Weights of a small GPT-style language model, trained from scratch on English Wikipedia: 13 layers.
MLP neurons of a small language model. Each row is named by its layer, matrix (up: input weights; down: output weights) and neuron, and shows model dimensions 32-127. Each number is 128 + 24 x the weight over its row's rms, rounded and kept within 0 to 255.
Before each neuron's rows, "fires on" lists the tokens most often at its 100 highest values on Wikipedia text that the model never trained on.

fires on: " which", " where", " who", " than", " because", " even"
L5.up378 [ 81 122 129 106  83 117 100  96 105  78 129 123 130 189 138 148 187 100 143 134 118 122 139 107 117 152 147 152 108 128 113 126 144 129 158 134 124 118 135 142 118  96 129 104 119 135 118 140 139 152 150 145 123 153 109 145 130 143 119 113 161 117 160 110 162 125 131 122 122  78 110 128 137 161 162 185 118 127 157 127 102  72 120 123 118 154 117 127  94 121 116 154 127 173 116 147]
L5.down378 [ 94 129 144 163 144 104 120 103  82 107 144 133 129 148  96 129 131  97 140 109  83 124 139 121 107  84  84 184 136 147 135  98 131 142  81 153 137 161 121 149 145 143 189 131 121 122  96 138 191 141 158 114 162 132 135 124 136 120 130 112  94 139 113 139 127 136 143 132 132  71 123 120 126 120  94  82 157 127 128  98 151 111 119 150 129 103 147 142 135 148 156 126  98 118 139 119]

fires on: " inter", " equ", " Oper", " arr", " contr"
L2.up181 [147 156  98  80 130 131 151 116 122 157 148 130 142 144 110 100 155 135 130 111 151 109 101 123 120 110 134  78 108 159 113 145 153 131 121 121 134 115 128  94 100 105 114 125 159 133 125 158  90 136 110 136 198 142 169 129 144 145 175 121 108 130 116 124 126 130 156 152 134 155 115 120 147 115 172 112 132 169 134 129 120 127 116 122 147 166 128 132 133 131 105 125 158 147  74 133]
L2.down181 [109 157 137  84 129 121 128 148 130 134 152 162  90 136 158 146 132 136 136 120 133 127 111 121 116 121 118 163 137 146 128 134 143 134 118 113 118 131 105 115 139 162 169 146 122 130 128 149 125 129 146 117 135 159 112 101 140 161 149 111 126 101 103  93 108  71 126 103 149  92 112 112 121 141 146 134 116 177 135 128 148 157 149 105 124 101 118 165 133 157 129 117 162 130 110 113]

fires on: "\n", " ex", " As", " et", "as", "s"
L7.up439 [108  99 149 117 125 127 127  95 154 121  95 115 122 155 184  90 138 176 173 103 124 117 149 127 187  83 104 144 142 136 171 107 116 150 152 153 123 154 138 121 151 128 108 160 164 142 112 150 103 135 117 107 174 126 119 173 137 132 120 124  88 103 139 128 176 125 109 126 116 142  84 133 117 123 131  93  88 128  93 114 127 218 113 159  94 150 142 118 130 135 137 131 139 126 106 138]
L7.down439 [119 137 149 148 115 159 121 111  75 122  89 122 168 145 141 130 109 116  93 116 101 130 166 103 145 104 188 119 153 129  66 128 157 163 103  99 121 152 167 119 174 123 113 102 114 142 149 152  79 113 111 115  81  98 118 160 151 117 122 122 116  93  99 109  90 147 129 147 134 129  85 163 138 178 127 142 130 170 112 104 107 132 125 124 125 148 169  83 107 142 133 139 113 107 129 146]

fires on: " has", " have", " can", "2", "4", "1"
L5.up578 [106 114 156 121 109  84 120 128 192 130 155 115 140 106 146 110 191 125 131 163 129 113 126 134 112 148 138 151 194 139 124 128 136 112 103 135 127 135 132  90 150 129 107 121 138 136 166 105  96 115 117  93 155 124 138 150 124 144 144 169 111 172 132 152 152 129 126 138 128 122 151 100  98 104 138 113 149 150  64 125 127 137 130 154 156 155 119 144  99 152 124 115 141 117 144 103]
L5.down578 [104 116 137 132  95 153 122 134 157  92 121 139 106  88 122 148 131 115 118 171 127 177 160 145 138 130 126 128 139 117 141  96 107 122 106  94 147 115 165 134 160 133  92 113 100 142  99 137  95 147 151 132 176 137 117 137 107 179 111 135 131 201 108  90 124 109 139 141  62 134  83 104 120 111 145 146 148 152 129 147 164 149 114 148 114 125 109 158 148 149 135 116 133 135 126 101]

fires on: " 0", " year", " MF", " years", " 1", " months"
L4.up131 [135 102  93 123  94 144 144 100 139  86 142 122 173 105 138 165 157 128 145 146  87  90  87 112 148 157 137  98 131 117 171 110 152 149 126 141 155 113 148 115 107  68 115 156 123 132 129 155 111  92 137 128 155 109 147 145 114 171 132 150 126 164 111 140 167 130 132 141 145 131 147 134 122  99 127 158 145 152 141 147 117 112 109 144 173 118 159 119 123 117 158 119 150 145 145 179]
L4.down131 [109  61 148 140 138 108 105 127 141 134 149 119 151 115 125 156 157 120  99 134 134 137 121 133 115 116 147 132  84 135 135 125 148 149 105  99 141 133 163 123  67 145 135 116 122 115 105 131 159 209 125 141 116  92 152 125 141  97 154 142 126 129 127 124 133 134 134 151 124 143 136 102 180 127 118 139 165 129 107 110 136 117  91 118 130 108 110 170 167 117 122 130 171 147 126  96]

fires on: " the", " of", " on", " by", " its"
L5.up143 [127 173 184 142 150 127 124 179 136 140 102 126 112 135 128  75 132 143 116 142 111  83 137 101 117 139 107 128 134 113 164 132 120 105 153 135 114 159 108 128 111 141 125 137 172 112  88  94 126  85  91 120 131 165 153 137 113  97 117 135 105  96 146 112 142 115  94 172 115 150 174 126  70 108 101 168  86 135 105  95 106  71 169  97 163 111 132  97 114 121 128 146 169 129 120 126]
L5.down143 [104 110 153 125 153 135 126 168 120 108 110 153 140  94 115 130 129 123 159 169  89 155 122 124 103 133 143 158 140  94 113 123  76 115  82 136 131  81 109 165 131 146 120 141 146 133 163 137 146 137 169 136 157 121 114 118 130 147 165 120 124  99 139  95 101 143 111 122 120  97 115  96 151 125 126 137 175 136 136 126 172 140  74 157 112 133  97 137 106 171 137 109 153 123  90 138]

fires on: "is", "us", "en", " May", " L"
L6.up271 [133 140 157  96 175 142 141 135 148  84 154 175 147 138 133 134 103 118  90 127 103 105  93 119 101 132  95 139 101 121 161 140 125 190 123 129  98 143 127 135 151 121 156 102 110 122 117 101 175 160 112 131 153 126 120 154 137  99 109 124 146 142 184 112 104 147 137 121 127 129 107 125 143  70 124 103 118 124  88 189 127 148 114 131 143 129 101  95 109 123 144 126 131 140 102 108]
L6.down271 [ 90 133 175  96 138  97 179 172 110 121  68 120 138 154 128 132 160 128 152 123 121 139 141 148 135 143 131 130 118  91 103 183  94 115 127 135 148 134  83 155 135 145 146 118 174 128 133 117 128 131  95 145 153 120 111  85 126 157 124 150 150 120 127 138 113 163 145 174 101 159 163 131 133  87 154 153 130  85  77 143 132 120 113 148 117 114 151 130 129 131 171 107 116 122 114 141]

fires on: " the", " |", " its", "'s", " her", " their"
L6.up73 [137 144 171 128 141 118 145 111 161 145 130 114 128 158 131 123 127 154 113 119 102 144  95 147 148  69 143 123 114 148 123 134 124 118 155 100 114 161 187 129 113 104 134  94 116 138 111 132 142 139 123  84  97 194 101 185 108 141 142 133 145 149 137 130 121 160 111  97  81 125 125 167 147  87 145 154  90 170 144 110  76 138 129 118  74 111 100 152 156 108 127 143 125 135 162 109]
L6.down73 [160 136 161  94 131 164 176 151 136 137  70 150  87 126 164 152 131 137  85 150  76 159 142 151 118 142 126  94 121 121 108 179 119 118  98 169 101  91 118 133 160 146 149 129  97 114 121 128 123 113 159 151 121 136  77 170 111 104 116 159 135 103 133 160 151 163 145 128 108 154 171 116 141  82 129 134 108 112 165 135 106 131 131 141 127 154 116 132 151 108 151 145 132 139 104 167]

fires on: " w", "ent", "The", " F"
L5.up75 [125 135 136 117 107 137 160 118 113  63 155 147 103 152  92 144 101 135 131 116 180 131 132 143 157 118  75 111  77 164 132 111  92 131 131 113 110  95 122 126 189 102 110 149 144 149 143 121 104 140 130 117 121 131 105 130 155 134 137 167 119  98 108 102  97 182 109 121 133 151 101 146 118 114  81 124 163 144  81  96 101  91 119 144 182 159 130 125 114 117 116 127 116 136 114 129]
L5.down75 [ 94 100 153 118 161 117  92 153 133 115 152 132 104 131 125 102 144 100 114 114  85 168 180 121 122 129 122  89 126 110  95 163 125 144 153 142 157 102 141 123 101 162  71 159 149  87 107 162 172 116 145 118 166 138 140 126 159 121  93  65 156 159 112 127  98 138 107 157 108 158 100 126 117 136  85 128 118 156 130 141 146 173 100 119 141 110 137 170  83 127 162 168 120  99  85  94]

fires on: " en", " has", " have", " had", " En", " Con"
L3.up137 [108  88 132 150 107 112 121 139 190 131 147 140 167 110 110 141 127 142 129 139 193 172 109 120 132 122 123 131 186 143 158  86 119 143 136 100  92 132 121 115  99 108 153 121 145 140 104  94 150 143 109 105 121 138  87 151 149 151  98 136 116 129 139 104 125 144 107 114 104 118 161 131 111 110 132 119 150 138 138 151 147 176 116 110 118 132  81 160 102 125 126 149 141 162  79  98]
L3.down137 [126 114 138 124 118 112 140 162 127 108 142 159 143 144 127 110 162 138 110 148 124 129 161 153 127 118 135  95 110 128 178 120 102 145  99 102  95 120 119 111 156  89 114 128 122 102  76  46  87 146 138 149 107 133 134 176 136 126 162 118 141 151  68 110 145 107 143 136 120 115 168 129 114 127 102  71 113 162 176 146 127 100 106 146 154 125 138 152 112 107 130 114 131 173 104 138]

fires on: ":", " the", "-", ".", ","
L7.up502 [150 161 158 160 124 129 119 120 116 110 136 159 108 149 130 163 123 153 145  87 148 154 103 132 169  88 149 100 153 134 156 117 136 140 113 126 158 151  80 110  99 150 107 143 124 150 123 114 145 161 122 161 141 149 102 109  88 165 121 134 100 164 103 111 121 140 106 102 140  99 127  84 103  71 136  84 111 134 149 110 160  99 154 136 114 154 127 145 176  90 117  90 122 114 140 161]
L7.down502 [166 126 136 141 144 120 107 147 128 131 138 106 142 133 144 108  93 137 102 119  72 125 135 134 148  93  99 121 140 119 173  98 129 153 102 147 113  85 133 120  93 146 101 109 147 136 114 139 154 139 134 118 111 156 164 155 128 156 149 139 117 133 132 167 115 178 170 138  66  52 143 105 159 113 157 110 112  79 107 112  97 138 131 129 146 129 124 143  93 147 163 157 104 151  87 125]

fires on: "ing", "s", " series", "le", "ate"
L6.up260 [137  91 101 120 144 146 109 125 127 130 111 115 142 181 160 146 145 148  67 103 160 142 114 116 118 145 123 117 177 158 160 113 153 107 183 134 122 134 113 132 148 158 120  92 170 124 145 164 134 137 112 167 132 125  78 152 130 112 100 124 141 182 185 172 124  97 105 123 120 157 125  81 137  96 126 112 171 114 108 131 137 128 143  94 135 112 115 130 155 128 135  93 134 129 132 104]
L6.down260 [111  96 166 128  92 149 133 120  99 181  86  96 109 133 135 111 109 116 127  85 105  62 110 127 138  90  99 128 116 109  94 166 140 138 129 126 107 132 125 136 133 141 154 111 143 128 115 166 116 158 169 148 156 111 108 133  79 190 119 138 163  94  95 124 164 130 150 136 125 146 170 166 153 134 144 133 113 160 103 132 118 119 155 136  98 108 115 134 109 127 124  99 135 112 102 149]

fires on: " f", " b", " exhib"
L4.up292 [149 123 131 130 140 129 113  98 136 142 112 147 138 119 154 111 135 100 123 136 125 162 126 161  97  82 132 157 116 149 107 172  64 103 129 105  95 131 112 119 131 131 162 104 107 100 183 175 135 114 135 103 113 156  93 142 144 101 148 129 133 161 102  97 127 109 173 123 151 141 118 108 171 177  90 131 114 143 140 125 125 106  98 114 163 109 128 114 141 120 126 129 135  94 176 134]
L4.down292 [109 146 125 155 102 157 161 148 124 159  88 146 165 111 144 103 120 137  88 149 133 147 112 124 178 136 123 180 154 123 137 138 129 123 137 129 134 141  90 114 122  80 103 155 116  89 164  78 140 124 122 109 121 102 124 151  94  93 113 117 138 115 157 144 151 139 131  92 154 146 150 112 109 121 114 117 143 155 172 114 105 107  62 111 123 136 127 112 128 157 114 128 160 101 137 130]

fires on: " in", " of", " from", " to", " be"
L5.up28 [126 116  99 118 128 137 122 171 110 122 144  94 102 130 124  95 126 149 115 114 128 137 131  96 144 177 140 143 145 126 117  99 111 146 165 122 128 117 180 102 107 141  88 112 155 118 146 171 138 137  99 133 102 134  79  71 136  98 115 129 141 141 173 102 135 141 119 129 161 117 127 130 103 126 132 118 143  89  96 131 100 113 122 122 145 162 151 160 120 202  90 123 113 116 142  80]
L5.down28 [129 142  74 150 134 120  93 108 102 140 129 123 104 110 146 110 137  97 148 156 136 115 102 146 123 118 112 137 113 112 137 135 121 154 110 141 157 173  86 152 111 116 151 143 111 105 121 124 180  98 124 164 158 142 168 126  93 161 184 121 132 151 116 142 129  83 101 145 140 155 106 164 115 124 160 145 126 173  99 167 140 151 138 124 124 131 156 112 126  86 117 104 114  76 156 171]

fires on: "it", "cept", " feat", "ict", "ruct", "ect"
L4.up476 [130 135 102 101 140 186 138  90 121 146  93 131  77 142 154 168 154 148 133 179  97 133 122 186 102  97 118 107 146 102 171 143 132 144  87 107  82 140 132 129 148 105 173 108 172 178 103 133 101 118 120 140 102 136  87 108 178 126 133  96 148 130 143  89 131 104 133 149 140 141  99 131 135 132 125 130 155 146  76 113 160 100 142 128 128 119  98 112  96 154 113 162 119 164 140 105]
L4.down476 [110 141 160  92 128 144 169 140 129 129 100 163 169 137 176 100 132 177 137 128 117 122 155 175 137 165 113 104 159 114 122 142 122 136  91 155  90 130 120 139  99 132 170 122 142 151 118 104  96 104 135 122 113 106 127 116 110  88 135 123 199 135 127 121 165 123 131  99 117 113 134 119 123 135 156 100 144 162 109 129 127 129 107 117  89 138 141 122  80 172  86  84 126 137 118  99]

fires on: "\n", "-"
L7.up198 [101 120 157 131 127 117 116 140 112 115 100  78 101 121 130 118 126 158 133  95 140 112 138 137 103 119 134 153 135 133 206  73 117 140 135 122 149 130 157 136 129 140 102 137 141 166 143  71 156 133 151 145 144 145 159 114 103 113 127 112  85 181 157 154 108 194 105 114 132 147 117  84 133 111 144 111 160 148 117  76 177 115 149 123 150 147 121 126 145 107  82 121 106 105  89  98]
L7.down198 [123 133 123 131 149 129  94 131 107 151 140 144 124 136 147  98 119  94 118 142  64  66 117 135 134 134 113 143 125 130 124 110  87 149 144 141 125 132 121 119 132  96  78 120 118 178 146 173 182 154 120 117  92 148 123 112 122 101 117  99 114 127 110 162 127 162 183  83  95 136 148 105 117  89 114  75 142 160 119 118 119 129 117 144 151 120 123 124 114 158 122 153 129 165 127 168]

fires on: " years", " season", " year", " population", " country"
L3.up61 [158  97 123 133 144 131 133 119 115 101  87 155 120 151 123 113 132 169 124 144 130 119 103 142 150 147 126 147 125 132 168 100 146 195 120 112 110 131 145  98 109  63  70 111 150 156 114 118 145 100  90 136 123 106 114 111  81 136 122 161 153 113 155 132 115  99 160 144 145  93 138  73 128 165 100 146 142 154 179 131 104 133 105 138 177  68 146 136 157 111 132 180 118 124 112 156]
L3.down61 [205 112 102 136 143 142 130 114 120 131 159 141 136 152 152 100 147 109 132 117 103 124 158 158 141 139 139 111 105 102 123  93 107 134 120  94 151 130 143 147 123 118 131 114 103 140 121  96 203 177 163 112 138 106 152 138 124 147 165 157 129 133 155 140 113 154 167 137 154 113 160  95 158 138 169 151 151 123  92 138 151 154 119 133  89 127 144 160 105 163 108 135 151 124  92 142]

fires on: "s", " also", " series", " 1", " system"
L5.up483 [124 128 123 122 133 160 125 154  79  85 180 110 154 172 123 121 106 109  86 135  94 128 161  87 138 132 116 144 126 135 128 103 113 140 129 146 137 108 120 133 124  98  65 116 152  93 130 127 129 133 141 173 117 113 107 131 149  82 139 145 123 114 164 148 155 131 123 122 154 190 123 110 156 134 137  81 130 132 129 139 161 126 166 131 127 139 118 194 162 157 131 125 151 152 109 149]
L5.down483 [123 113 155 127  93 152 119 118 116 143 129 108 149 124 169 119 127 130  80  88  84 111  88 110 110 154  60 133 103 115 157 142 103 102 132 138  94 172 126 144 119  83 140 126 171 153 139 128 136 112 120 126 155 156 108 143  99 153 137 151 150 123 137 123  70  97 173 158  93  93 150 125 173 153 140  98 113 133 102 146 164 163 126 109 140 121 141 154 164 127 122 141 152 139  97  95]

fires on: " but", " that", " which", " some", " because"
L5.up386 [107 151 159 179 106 132 107 134 110 148 107 133 148 160  99 142 157 126 128 114 153 104 164 118 127 163 121 157 115 139  92 126 108 117 159 137 100 152 146 158 162 153 140  76 105 122 161 112 164 151 121 108 136 120 126 101 141 148 125 130 130 160 118 130  98 129 110 109 100  78 111 142 134 190 135 124 113 137 111  96 103  82 134 107 162 110 120 106  98 178 124 150  84 140 101 128]
L5.down386 [125 164 148 153 136 159  93 154 149 157 182 163 170 136 110 173 148 150 142 122 109 120 128 120 109 119 129 152 154 142  93 119  99 170 114 115 131 124 134 140 112 116 151 152 117 150  82 126 120 103 111 173 154 187 150 128 129 104 139 114  89 143 100 109 176 137 138 134  83 119 173 132 112 152 174  58 130 102 160 106 145 107 152 136 136 116 128 129 128 134 136 148 150  95  44 121]

fires on: " his", " her", " its", " this", " the", " an"
L4.up157 [162 132 197 115 169  88 125  91 124 157 143  97 124 128 108 128 114 103 127  82 126 126 114 116 135  99 133 153 132 145 122 164 111 121  89 150  97 143 180 143 122 135 108 124 147 132  98 165 153 169 127 111 132 150 128 153 151 132 120 143 109 191 156 124 170 107 136  85 173 117 101 139 108 144 148 131 135 112 142 118 156 136 132 150 107 131 128 121 174 110  96 155 139 130 133  90]
L4.down157 [102 157 135 131 127 151 128 140 133 170  81 127 140 139 107  85 140 135  94 128 105 157 150 155 154 109 129 167 147 132 140 133 130 155 170 139 112 143 126 115 128 140 110 144 112 137 151 114 115 136 166 100 142 172 105 122 142 120 108  93 149 109  78  89 142 172 110 128  78 182 118 130 102 134 155 159  86 116 130 121 178 124 102 163  82 145 136 124 107 123 157 131 165 120  89 137]

fires on: " d", " D"
L2.up584 [ 93 135 129 125 140 147 112 145 143 121 179  97 132 146 121  79 143 117 149  96 149 107 138 129 126 151 174 126 162 141 128 164 152 125 123 144 114  83 122 114 140 172 101 100 185 164 118 120 133 134 132 139 130 110 163 131 152  79 132 112 112 175 122 147 110  95 103 150  89 103 100 146  91  98 132 117 129  90 147 104 130 157 122 149 151 110  99 105 139 122  83 117  77 153 150 127]
L2.down584 [131 153 110 110  96 118 150 117 116 113 154 103 141 173 119 111 145 136  93 144 118 134 167 124 125 148 162  68 109 115 147 149 136 104 173 140 137  61 103 175 129 135 112 113 168 153 140 144 133  97  85 164 153 113 160 106 129 139 137 106 159 166  78 182 115 119 130 108 125 102 124 132 145 119 148 110 127 126 115 118 116 108 100 140 128 109 120 156 134 178 123 128 106 128 105 123]

fires on: " d", " D", " poet", " written", "ific"
L4.up542 [122 130 163 166  89 134 162 107 124 102 158 125 127 129 114  96 107 144 127 120 103 131 129  87 141 129 160 123 173  84 110 159 119 159 165 143 139 115  86 105 120  84 106  62 144 128 129 161 128 125 159 127  98 113  84 127 119 129 146 143 117 134 132 133 118 147  73 113 135  81 102 162 107 132 120 129 132 123 113 145  82 124 125 136 153 108 138 121 174 128  86 116 121 129 141 121]
L4.down542 [153 124  96 111 121 134 141  65 133 148  85 111 145 124 132 135 126 129  84 141  97 117 158 130  76 113 133 122  79  99 139 163 124 130 139 136 137 124 137 141 109 142 135 101 109 157 112 150 131 210  89 148 160 163 116 103  91 121 153 156 162 149 127 119 118 116 129 187 108 128 104 115 155 129 149 135 130 136 136 125 141 141 120 138 106  89 125 129 132 132  95 137 128 122 131 128]

fires on: " w", " %", " th"
L3.up275 [124 145 121 134 131 121 115 122 128 127  79 146 132 180 142 113 137 106 152  91 152 124 109  88 149 116 106 164  93 148 152 131 116 116 133 139 105 113 130 117 123 114 100 163 150 134 146 141 109 143  82 118 146 113 117 153 163 145 107 131  99 126 149  99 124 172 121 104 131 149 138 121  76 173 127 145 108 166 113  91 159 115 155 187 146 134 142 127 127 156 170 153  76 153  83 120]
L3.down275 [145 134 107 158 172 146 120 118 121 103  94 158 119 100 111 126  91 113 131 135  99 132 128 137 145 129 135  98 113 142 124  89 154 125  85 173 129 109 129 104 130 171 130 177 127 171  89 131 138 166 146 153 134 113  98 125  92 138 119 118 136 174 136  96  97 123 113  93 123 151  82 162 127 159 143 129 112 151 119 129 144 101 138 143 146 121 126 139  95 123 170  99 156 137 132 100]

fires on: "r", "f", "k", " of", "h", "n"
L6.up546 [134 109 129 121  87  81 126 140  98 121 131 152 128 160 114 154 155 149 105 142 101  63 139 131 129 100  95 165 108 160 164 114 144 124 131 120  98 116  96 115 141 163 133 140 119 173 181 155 122 160 135 142 124 142 119 133  79 154 154 103  93 135 150 132 107 124  98 175 154 144 124 157 141 153 125 166 140 131 103 126 113 119 127 126 132  92 143 134 135 124 141 119 130 159 173 132]
L6.down546 [107 152 141 124 136 130 151 119 182 157  79  78  92 106  84 150 130  89 141 139 135 124 116 185 130 163 163  94 132 108  87  94 111 152 113 135 121 115 137 122 116 110 120 159 119 126  82  98 112 129 143 118 138 128 111  98 150 128 124 147 136 167  94 114 105 137 177 117 128 141 138 138 123 115 164 119 132 155 126 136 145 117 151 100 116 111 158 161  87 123 129  77 110 101  77 142]

fires on: " |", " ", "\n", ",", ".", "\""
L7.up500 [153 147 149 158 115 127  82 126 121 135 116  99 118 116 130 139 106 119 149 162  85 148 161 177 122 122 140 150 123 119 110 127 151 142 132 123 167 112 133 131 142 112 138 130 120  78 168 119 157 155 112 145 132 122 128 110 155 103 133 129 117 117 125 130  95 139 120 159 126 148 160 144 126  81  86  94 110 108 114 143 154  98 122 116 117 124 153  86 130 149 146 121  60 103  66 138]
L7.down500 [128 186 137 116 145 112 102 148  86 114 207 134 126 110 147 144 124 126 119 131 135 115 128 119 108 122 117 163 102 132 151  97 158 160 138 183 153 132 166 127 117 113  89 145 119 144 158 141 167 154 136 169  55 137  94 156 176 152 115  97  87 161 107 125  70 105 127 105  93 132 124  98 125 104 139  93 134 129 135  88 156 113 146  96 140 146 165 126 105 111 119  98  95 138 153 115]

fires on: " b", " f", " pres", " s", "B"
L5.up517 [138 117 120 146  82 120 163 125 140 124 145 143 148  79 122  94 148 168 150 153  65 158 113 122 105 111 132 118 148 124 110 155 107 121 148 126  94 130 166 108 115 100 120 139 143  90 117 151  99 120 117 162  57 138 100 111 131 126  95 114 135 143 123 108 135 158 138 148 155 107 129 148 124 151  94 143 124 109 104 106  76  92 132 149 145 123 123 102 132 137 130 121 122 171 191 166]
L5.down517 [133 138 141 108  96 117 178 173 157 160 133 155 146 122 161 104 109 124 106 124 136 140 116 111 171 142 133 152 143 150 160 129 122 137 109 170 120 141 135 154 134 120 140 130 104  97 121 126 111 139 160 154  98  86 146 157  95 134  70  88 135 144 116 138 126 155 139 162 147 100 136 121 102 127 119 149 136  94 151 139 141  84 127 142 143 119 131 154 134 164 151 168 137  84 142 112]

fires on: "id", "end", "ret", "ect", "it", "at"
L3.up379 [140 109 142 166 137 175 167 119 114 118 140  91 119 141  92 128 137 176  94 157 112 118 133 128  91  89 161  94 158 118 152 138 112 111 118 122 128 152 102 182 139 132 112 147 112 140  85 105 147 142 182 122 135 122 139 117 163  65 117  80 116 126 142 138  92 120 104 121 137 119 172 130 110  97  83 118 143 102  57 120 114 132 112 145 132 155  98 116 125 123  83 197 165 146  97 105]
L3.down379 [140 101 116 157 122  88 163 137 121 104 122 159 107 124 131  89 107 170 125 127 132 176 127 132  92  88  78 117 123 137 126  95  98 106  89 129 132 111 146  95  95  75 120 117 197 113 132 128  87 108 113 138 143 128 122 136 133 117 143 147 166 133 101 142 124 149 142 123 137 105 120 165 124 147 137 126 140 139 135 149 126 127 114 108 130 123 108 143 119 178 127 147 135  93 150 101]

fires on: "as", ":", "s", " ft", " 18", "/"
L5.up100 [ 91  91  82 128 126 176 129 145 118  81  82 154 116 171 112 119 120 121 160  92 107 112 118 126 142 117  80 127 133 114 171 140 104 139 110  93 139 123 115 139 149 120 146 140 104 174 107 150 156 138  91 143 106 169 131 140 146 130 126 153 174 115 148  95 151 126 108 118 132 107 107 105 123 132 159 122 101  99 119 152 146 152  97 105 119 149 133 114 123 113 135 148 154 116 142 156]
L5.down100 [ 91 100 142 111 125 127 141  92 126 145 140 133 130 163  97 116 140 126 163 126 136 113 161 116 120 118 112 128 140  88 118 149 142 151  66 106 176 102 166 106 149 137 136 117 101 122  98 128 120  61  88 127 148 104 121 136 165 146 159 173 122 118 171  84 141 133 182 109 144 155  95 154 138 149 130  98 136 123 136 159 136 142 135 131 117 174 178 108 169 129 122 111 103 149 135 134]

fires on: "C", "\"", "O", "ist", ".", "\n"
L4.up472 [157 116 109 114 125 133 129 146 136 186  85 118 100  93 106 104 102 113 148 157 173 126 126 184  82 159 132 139 142 120 140 171 141 137 141 100 113  96 132 155 148  87 144  73 157  89 129 147 169 168 156 132 156 146  98 108 126 103 120 141 123 117 114 128 151 111 140  96 140 126 124 134 103 146  92 110 133  97 100 137 133 121 142 139 154  90 141  92 116 113 155 156 120 163 129 144]
L4.down472 [174 118 126 163  97 173 116 106 137 125 159 107 118 131 116 167 154 144  96 103 126 136 110 132 135 119 117 124 109 144 139 112 169 135 162 138 116  87 141 126 122 158  98 150 127 110 162  79 148  86 119 187  65 121 163 126 143 131 117 148 100 158 131 142 100 138 122 111 146 126 122  81 149 121 126 121 101 103 114 135 132 151 117 117 125 161 141 134 140 114  93 127 152  88 108 132]

fires on: "l", "h", "r", "f", "p"
L7.up568 [145 108 155 153 102 119 101 122 149 140 122 132 133 156 135 105 131 137 123 113 100  91 112 128 140 107 117 140 105 159 129 144 158 115 148 150 143 117 118 121 133 131 162 111 124 154 118 128 125 147 141 140 112 122 145  77 104 150 119 149 127  91 141 151 130 158 103 153 147 177  99 111 109  98 165 104 167  96 159 147  85 118 149  86 149 140 130 176 118 149 163  73 130 131 144 128]
L7.down568 [113 141 113 121 110 111 111 111 152 120 116 151 100 119 157 100 189 181 118 118 148 135 116 147 134 144 103 113 121 114 122  80 158 124 149 136 128 142  52 113 110 151 137 139 144 112  81 148 111 132 123 162 134 129 163 136 121 136 137 133 134 134 101 169 113 119 142 199 128 146 130 131 116 123 122  94 121 152 154  99 176 157 139 111 140 124 175 130  94 109 116 109 157 151  64 101]

fires on: " at", " on", " of"
L6.up288 [102 153 159 111 155 120 102 148 124 104 140  88 113 121 121 143 137 116  87 179 158 109 140  95 163 103 104 125  90 100 139 106 117 123 165 104 117 145 135 164 138  78 125  86 141 135  85 132 161 116 110 122  88 146 117 132 111 130 130 158 163 137 200  97 115  90 158 141 157 105 133  82 118 115 138 144  81 133 130 135  32 109 100 132 135 132 127 131 138 197 138 134 139 148 136 104]
L6.down288 [135 140 124 141 113 119 103 126 151 110 110 138 181  70 146 153 139 151 151 134 124 163 105 166 157 160 122 117 158 122 122 159 131  96 109 141 120 131  88 123 130 142 129 122 161 106 169 157 141  96 120  91 138  93 150 109 134 155 110 156 129 133 121 133  76 143 129 119 153 136 173  95 151 145 140 171 117 142 127 146 160 137 127 160 142 156 110  91 111 144 107 127 120 116 150 142]

fires on: " inter", " mov", " arr", " sugg", " return"
L3.up68 [111 151 128  98 116 135 118 100 143 100 174 101 133 136 114 160 145 115  92 107 122 169 122 154 137 123 111 139 147 178  92 115 141 105 119 151 108  96 139  97  98 138 120 110  82  75 143 147  72 119 124  86 149 136 119 142 118 157 150 142 101 129 157 179  66 119 131 114 139 139 142 140 142 127 131 113 148 144 130 141 138 147  79 116 140 157 123 119 128 111  75  78 136  66 128 162]
L3.down68 [122 129 129  66 158 102  90 122 138 153 158 113 130 146 169 145 123  58 103 117  93 163  84 108 141 151 105 133 142 142  91 139 140 169 143 149 114 106 107 118 147 126 108 109 130  97 132 150 115 123 153  70 143 153 104  98 142 125 116 151  93 125  60 136 110  98 113 151 111 122 136 157 123 102 135 120 130 131 148 124 131 155 127 124 117  95 164 137 133 177 117 109 172 116 122 153]